config.toml
n_head = 4
lr = 0.0179
grad_clip = 2.0
MLP neurons of a small language model. Each row is named by its layer, matrix (down: output weights) and neuron, and shows model dimensions 256-383. Each number is 128 + 32 x the weight over its row's rms, rounded and kept within 0 to 255. Numbers have three digits each. A neuron's up and down rows have the sign that makes its largest values positive.
A block is one neuron, or neurons of one layer that tend to fire together. After each block is what it responds to, as a language model described it from the Wikipedia text at the highest values.

L5.down0:106141128169117157110158079115105142137103188119097111071134118116122135125107089091141108144071159097108182184131181126117108076131165071180079146109106139165110095111087154126156126146115136144097055137130128102111122130080151156169070127073137136117107130103096137144139113155126109126127179068105144085116135130143190153145177093186135138156118150121136119114112143146114136115131
L5.down511:116142091182140139130117076185139154098087145068104102104076160145126114140182100099145159087171158164118104129105109132138156138130116080124045127112107106142144129098157124195118127108168116172192129111164125189101092136128114132089118143199093167103098152154154110151151086103090149101108172157107084128149116086118177134144148092147181132132185155155171081147163141098104147114160
L5.down912:058131062113098133142086161159174128142096145135143075102185133180091057129151100149113087101176090159103141132091143188146112099122139075195119103064146105120122171123168087147134149168122114110133140110103137146142109197123129125134140132121063177186102155122129194179151157124073143124108126165085162128140148160148142130140115128178204132119067100123125168138158135115118153125130
L5.down916:113139123106107154087160117110144178139132167094189083100155173076132115139147129115165114113151178069089119120170149121117110107149128060117107122135128037145084191190114103072084051120106114103132146124094151110091108150133137189135102095163125146101163147163133134092090141116145133125122203062089144148151131111186094143139097147150168139119139073146089176164139116150132075141137
Responds to: Sentence-final punctuation. Periods and closing quote-period marks ending a sentence, such as beautiful." or Dundee., often before a section break; also years closing dates in tables, like May 26, 2004.

L6.down147:137114104111118143137180149120138121132139114157145113115143114090070141108081055138126160111155191121140095109127158131153191119152039129168121203102104184087137140114173123131119103151180115095126140115140083158182161132129123109113158112114172073129108121086145167050143032109113147112045089082176089194055121203120124173091126123139155112099107165085160075107120136170071136100133
L6.down150:084128071152124091143152151098098162100125114107157141131174080079136112144109083097139127115133120106084173157171169113114158118149154094073088129145124099164134146176155166120140073104149114148115110105109090131128129123083110199122087171153122172125187118110091129137114146105073124059093172119136128107145083114180074135152150127116178142135179095120121089188146118157111084099113
L6.down164:114173103150118095136122063138126089179154110161104150145054090116124116100129183118150138143130115116132171117115148152097150120076126126127120172155177133158120171089048099144118131134092178155153068137123144132189111143134176155109083092085099121160156171142129131134098119119090136130115145119116142122145153096247088118159121135118135121097119093164097144121093165133186154166090
L6.down301:099122056130072131132075106144116131156123116142076153142089073087137092143061126142110102156164174120128145093142232146133141180147141128113132112129104107099130121127111130112090110134162110111138085135073126152132169130133168210061138169164113181142110108118108123113086142112034169155093113108144120159077127169154164153117114115166148161089125141100146187165165235122144148130074
L6.down388:159127137139154053172211162065103184119116062126128156139128099087117108078132152164127059158115171176118123207144122119111120143100170061112120171129138137137142112113166143139134212097179117124141095113145139135145094093137139112108110167072122124126133113107171130145148079189141141135062136125117100113136194144136150090110164151111118088112118170109126119093042135097134114087152
L6.down426:108135149188103138097114127167108173106108096125062166132157086119076092148091182088150105171122139126090136129184144074154131143148149103120153101096085185089122123108104148137111110088174097110093059129147161149096101166169135210182120193033123152138132183117062085098069187157122110154127151138166156160172092175164165133128128136166102174143155114098174168135119167179070048163149
L6.down859:146142084119083163171126117114107117191163144137072128103105142087155128140107157088167126103133138135139103103138188160151125051150129132094173102146169109126148130114153140166136072123117118182147117111147151135102104154053094155089114091135136181120079123174058193136165168168026184166131114115165137079102157137146114138100152177146117112107126169100135163193106155166232110176177
L6.down942:148107156139115203096068160097105141081116057051079157172130114052119150111137093180158121151138118167156095110132180111112113114144107148143135139115145102143151121129131127126164096186125065100145161175168149137061071193123123091171152132146102085149137088129069111126141156129123073138105156095121175188074094125138181138136107142063102104172091102114166142116108196168114136118115
Responds to: Section and sentence boundaries. Opening === or ==== of Wikipedia subsection headings (such as ===Albums, ===Films), plus sentence-final periods or ). ending a paragraph before a new sentence or heading.

L7.down182:189140150095139121113126124078164082138158116148141128157168157111143078091205154132126117195099116065156148137160109132162130175109096127176159125117109126131115141078131149060109094138093115058108138138114118134165153128112075143130124128156135177129063163160137071117085161146160076165121141129169119079091154090088173129141170133133151182170111109156131124108118073177153137155121
L7.down239:168116142119171110154128135138158143148169083179154106158119133167137124130100169183073117069108145118197130104135109106098106094182128123141118144110146204217115106175126076144183100106126126101172121116210115122177134081154137074122137072132137164073175133104104113127131127153136087100178174182137147131111124043106104157145122118176133198103160173148089159156129056111141099133091
Responds to: Year completing temporal phrase. Year numbers and year ranges ending a date phrase, often after in or on a day-month, such as in 1978, 5 March 1938, (2010), 1992–93.

L6.down33:146131119040152118137129129078130106162164132135134156101139139164135098157135077133093049104122119132102126137130164166119145124132127142103170122153163099136124148154135132104159107143112076150114155106091135135125100207131145202056102181155105134110180138123153148143134147134140107089115098135113099119084138121114098034166129103078163147127114159112202141160114185153120148180136
L6.down225:151177104123151146164134115121092124100093150151086092101118148164142160169160129140065106136151164151114118128146136103161119061081103089136156105113094125116117153122119157131136165120145150124159096108152128161133138183077108194089062161142126129071106107111154168091085163120126137167089173067133099096103140109111138098171092133167041170161074136136100080094104178092123172074113
L6.down246:095139112111110159162095084150143175109141158191182132157112166104132145149158122170107109161159137083131132060147134123100174088090129185158173102073107120143119151080108053116125201113136197148129081097153136157142117162120085112130108157118161175117054115112133099103087141179092210141120098106173096198093112065138120133122119148174068124087160130187109153077147090132141162085091
L6.down788:131106136148157128108118113086168097198097107134097164142151089120164147114145137132142076114130096186178130131193115099170155138148174146135055043167158120062086139144136124092154097177132147172116136095189097155065142127151043106173104178113111130130105136125138048143154143141140111155163181182101102130159078167149139101135149185091103151148140126144111067172094113156160076147152
L6.down870:133140068107136111146121153191147157175166151138170206081147091100244116108132139139143116173072159108072116108157143142128147124142106171112174101074121133108096144132092102095214169094107153121096135156095148130113118162153122188117124109120153125093104052168145101133117150108139157117074156061104114168076120114092132123146159093118170115089127105163091150143151072135115149110128
L6.down905:116143141116113119148143192113089150196077168158152127100134094089127168154151113141135145161141138140163139115150138110141116096105161152108101148146134132098138167122104113150106172134134113125097132092169115129162219121123137179109122162135110114130087044123137156132202111119116150156101128137221172094103184132099121091146107152156132070095064113169086082139071110070163113161169
L6.down937:163165149094136154135140092114113072126100106166129117100114122118099092105130162162140062144049110180096121107103146123141092153095117169121118161128108179119113120145111072077157122168162137133128150145113106182137140188123118113099156099140123144114112104114127115133118083109158128138123066061130088152139122145122135077121180099041156099139116121065181091113160097079153172137120
L6.down1022:122191141172105149146073094159116129118168119189118099112130104182094160104096112102092074187092118094185137113112171107104146087178172124079105188104198073140156178103120158114130102178132113179205125138104151202086098092125127106090089138147135077201100164144082085139143123143196116132158076169121151166126132153128143079158197117108115099066137159113116156105098143131154150136116
Responds to: Year-number beginnings. First digits of years and date pieces in historical text, such as the century part of 1540 or 1690 after c., in, on dates, and year-range dashes.

L7.down11:133076105134111129083073142140078122143127131105044168144124158114084127126088103099095047185121105181089114141117120116130124096071094167126110155169162109127120131082100144127071137120098062163097065095105121086122095135108123159121132127142140124110094125193119080138099197115078137107136147130127169139131032101152147141175137107137147121160084123163140122137165130103188155096112
L7.down578:102141037130112166085131159162087162127150100134079108136121145094155101119126129136097117145093117115052137130169189117126162152152199105101096140149097078133135163127083172110106058073128112114073107092127164105151124124122096231129117114199108164131138133116110120103091084104065149080161119171124154095136106126153134174152109138130198139155200136118075167113096172188124059117136
Responds to: Sentence-ending periods. Periods closing a full declarative sentence in factual Wikipedia prose, including fused year tokens like 2022., often before a new sentence or heading; occasionally capitalized words inside proper names, such as Climate, Youth, Meeting.

L5.down333:098147190104096118127155127105173118139154118098105104113161143176133181134099089126152079105118145112147163165085188219073112098104122117102076148191141159134086111149060098122108151181202110092132128166138099180179049133159106108132187099077157097126115144101122159125093067160129086136097144094115103148057087070050153144087084183140117091142154102147131147181118180115157144100089
L5.down424:152118155130086161191107165066162090171095128121102133123139127124110120137152127158149154164143114130098142151114158179079117157135161114101144116126110108116135130063129127161132149143109120155168053171052162160105142154132103137142080135146137062177084134125183195096147120146187165149102160140150123131160079105087139115134128100124135147092115093105182097159144090085131148163186
L5.down618:102113075123097169118138109178137155103183120138110140107098106149157101090122142165171181158139144172143080158150084159137083102172093111097091100121160133127135153122071135141105179096061150136192122136154104144138115168180151132163173129052135121150113076144121141121105119170122181141168097100050168168181146067141104185140050124151089082134097083188089152136035164150134096123140
L5.down886:098121141121097138133150145144126140196116130082114129107150132091149137156094107148137109067119094160168159126118107141105141105104167121111109087144198117120121096154177090150093138098120103189112084105155099117193180141136186086127129073136129140118133161111105204117134139109139114168145094158094107149131104112149167158102113122096180133137144121163110174120087072152117117153119
Responds to: Years ending list entries. Year tokens, often in parentheses, that close an item in filmographies, discographies, award lists and tables, such as Big (1988) or "in 1910". Also fires on table-cell pipes and dashes that separate fields.

L6.down166:128145162062155068109160139152143117170080183142100114109116073099107111153154128097142085091178120099062112165113064144117047153124145117096087114053172181126123090071067143186134146120129137189127159130146167096096126128155146161180105110102086159155119116133125099104116091125153171080199158160106100106079074145115110142120171145219092132103160099130121141079097100140136154098197
L6.down182:109089174076142107175126127190131047098125141148127165121138079112179123131144124090108079082098125122123120182139126066128180109104153071129060117089131131102104129139110142133144124097081174121156149133137196121154138117113112175089156153137127183141135190156217147129109086134132163099156146130133155137098137094137134088088160129134148127092145068125136140116186105167165070094135
L6.down319:088162155088101093101134149210091081167114132137149085171140091125102157179098094085166136070160156101085126146184072132149154097143122166142119118121172145129116209066106145118123140121144176144113194150134137107138155113115134158120121162110137082140125130108110073136141215100120106122189104124127152077150156094196102153121147182187122161126105118085118103174100159174154050159120
L6.down375:127094148124098076163143166101169147091160127099166163189093138100164106124115157125112095046054179130072145127163120150124151080126128089135107070144115125112151151190148162135187110113124174112225132088156154144158131161105109125069160125139092195087120066057110152078123108130121171127128124092132122137073127163110127106105103120073157100134065103138167135130181151134134133084105
L6.down394:086128146078051123131106157136110152087149191094133121124136110125104148145176133099113089073127171129183122120137078097158114109124168144177125090119101112084169076111142160119117154132136116186183121128162146148130128136119107154121163127116127120132125149171107171147210092115153097109110105105122122184195082108141114111113122113143129182107169122106156138159228149125203131173152
L6.down577:144151153070100106128120166190167126118140140133077101110108025094113144143148095078124123087131157137163162092056164140131149076151181104136113147144127135087129086138143113113170139044151118145080132098115106102073154129123147133123129197098187168053101119098142156150159135109149132110123171119109133100147182135121154099103092136191141096151160127148127053082159166138158148106177
L6.down738:087107127101145123110101150120109107168153184147096088173139140141124092097143141131071075098084170060140102132106135128148145156108119093130066098091169175111058122177121120135085181112208121129186166136131135152136130068154145134170146186120094157171122138145132141167128111101146158163203140076118128128085127110133108103064213115174154123117163129121132124140173069139182124089176
L6.down761:106166121153106171135118127140112146126186150147154149147118187165146179083083083105100130126106077112151160102099168095129101126169138122183110159074102109112128107117123114124077144080136137180096126134076164057132102111115108092099107089120095121082118177153138130132118196120116070130119069164173138087111159105172174137197115116174143140121121153168135077147110151125127147166102
Responds to: Person surname endings. Fires on the last token of a person's surname, whole or as a final word piece, after a first name: Wilson, Ferguson, Zand-berg, Kam-inski.

L6.down278:036083167122121119141099148111164121136102108161180154148153113139095076132149122182180115163125175160117125066188167127149134144123084183132092152155142102155116061144255110135116154183121198137159131127125118151144123123170123128119136145125088142101076133210133116138146163114123163191202171147186110125089192127162104112119136142172110104134064084124102116186207123166107121125098
L6.down341:047043149158099152119086159124129121107136155151166161141115146074142142137064069156098092135202111145124136105046131102126143163134181144161158094123137115104160113151175128073177102180159178165120124121189120155111116171174139101069057157110128100136156072165111137143101197138107123161109096130114163140095173170140135130147131148167109144154129174154143109134095177107114139131102
L6.down458:116110068111092099186076103170131210129087135143173134167175124188157103117169113098111126095178139149100146107120107113200206176141172170090083121087095133118135126132093083208137134170131117189172136190157141075102163105076134139109154144112156190111083118118128174130104140122136085122155106177119120152157178123174110084133089091157088141078163142134114102140108094131107080151085
L6.down576:134089158120100101085084124157118084052127159156076114093172119114129136147128126123105136148150138084122143123160136156204186130122188163213127142155133134115168088100167117169128119162124098121151133106105092102132114106172108143118150152086150174122129122093163085135138154151152103154152112089086145100118075130116105120129095130137068113097129147130151124103111115136148193143114
L6.down607:143104200139084067142078123087140187122055173143120154164096134109143123109168106127113080137118158133124059117108147145153147121098116124155165125117091169102155169126136111130101142148154146156159081147113109165156090138059144143081161184155140127138085151090102172154107176153166170129160127112127140167179098157105131131092077204097132138124146100117127094126117123164137180165095
L6.down653:136075107116067104166092075180093142090167147142085132145104110109091134172138154114161085116096092076088122116135082102166160106162150124152115073205131110089103131107136124152150156132086095146112062043156131087134093124099163082105140138078189146127117118133130108136187180134100143088186153128105125155177133059150132166120139160091072141083098103141153171119156094074107134147167
L6.down656:041171138133123198173193123189101124145168152134135169113166122101136173109135102137133156145149109122109124072061087165108151145124108127125109169099177120109104098148151067071115186144145173103138117101096113126086139121132155082184180133171154098117147149179156086119120114072169110101128058148158115114114159083106153128080112146141164095108104150061094184123129109174119185109143
L6.down894:131128087156133112136119112149151125128100212135145178164149132142120149145128093151140068100086112104169114107148106057143126161146081115128130068123189143089093155170108120109127154127137067182154124145118109141126122170136159120134123105138167092078127110108127176141123094135147154094132110144143146122113115143152115166133106081112128110088161178162099106141129137038144119043182
Responds to: Closing dates and clause ends. Fires on year tokens and closing parentheses ending citations or list entries, e.g. "(1936)", "(1872)", "in 1920", plus reporting verbs like said, notes.

L5.down182:118144176172115071134162108192134160161150123151129100157095180151113131082124108198079142088095110121052143126132174143124207127144153101144098166142101096098104105120117090154110145137110178098154101102102118099080149103098173127158164134134123152140105155135159120092184176087165133118125132108107082093119142147099136110104157078115172158100082144154109140087106136091123173079103
L5.down569:176158150111111141146077168142088115164150125036063093127125149092163107122160151128096151180073132172109095141066106089113088121168153151092091140153152199092149119104155168094119140131108067159138104135134158102110171094108071121164154139111135092146128110149104204122152097160157127134127089084136138207154140085071125109185151164138167143062201118115122132148122117145137142145140
L5.down841:054103114115122152116072087156118079114104105204126097120159114119152102112155136175087098158111184113153132120101140094159151127120106115135103170110175122082108153129132183120118190021125136133136184104148132078137153136146124108153152116139129168147134072147203118161095093091131158135121175190131162178142148203157132133132206138080174143177154081103143165105111086131069143117084
L5.down964:121134121115047080151127168131102141131102103151129123138149094123106127094190147130138106104157156111147080091102154131141145134126148104136097133124148150039163115134115165126163147103135126139159137119131127127064171137131140109149143162125108133170187080180105117131107135068119165092201125146154167128153048109125114082084173151170130095086173114129130135100144084134184140140163
Responds to: Personal surname endings. Surnames, or the last piece of a multi-token surname, completing a full person name in tables, lists and prose, such as Callahan, Anderson, Earhart.

L7.down106:115126163073118124099041187172111126079157120134137170159112150096077131137158137077145094121100161101149114164134142170119083115134110080147087117172106166128166107135172169085084131137099122198104069130142102109137147119167167114140132129117097075173109114141121181148143116144158090108128143140161109090171089150194109118112161164148159093181148088103147106162162169081166124158130
L7.down588:097097155122098067144138129201115116165116135118161094147108108127154128135151140112146129109103142078032113128148103130098143178076144156149105134129196124118134219153125142133165130147128116197138135142142171179099158084130156153093145136161121155107088160096128106138122138077101084138184104096114121162061145141158135029116166137144127141111149073106160146144120178165165160114134
Responds to: Person name as subject. Final token of a person's name, often a surname, standing as sentence subject before a verb or possessive, e.g. Gomez's, Archer and, Stojković was.

L7.down374:142166122112090092138105093176120140130141091132084195154128087141130112209163077130157128119123143148126138157140136133127175117091081125162150150135098120187101091098105117038123116127128147142123135141110146140127121108174163164070115131147123098134157151124123187097098056117090092148099158138144133150109110143056071155141141147150112115141057110119158122191114095108098175146074
L7.down430:132178095035127111076134092142106140125162101150144128111117112177121162073155109104197089161106164119122111171120152187147182086101146159120102200140152159143194171122154101097182099100140125120157155186140104139120133185115105156137101177086094090213163151185077115143127146120157079127167102096091110112104095159132138113140120149213090131117160152121152140108150126125110212183139
Responds to: Year century prefixes. Century digits that begin a four-digit year split into pieces, mostly after a dash in date ranges (1892–19|14, (18|17), 17|22), plus scattered word-internal fragments.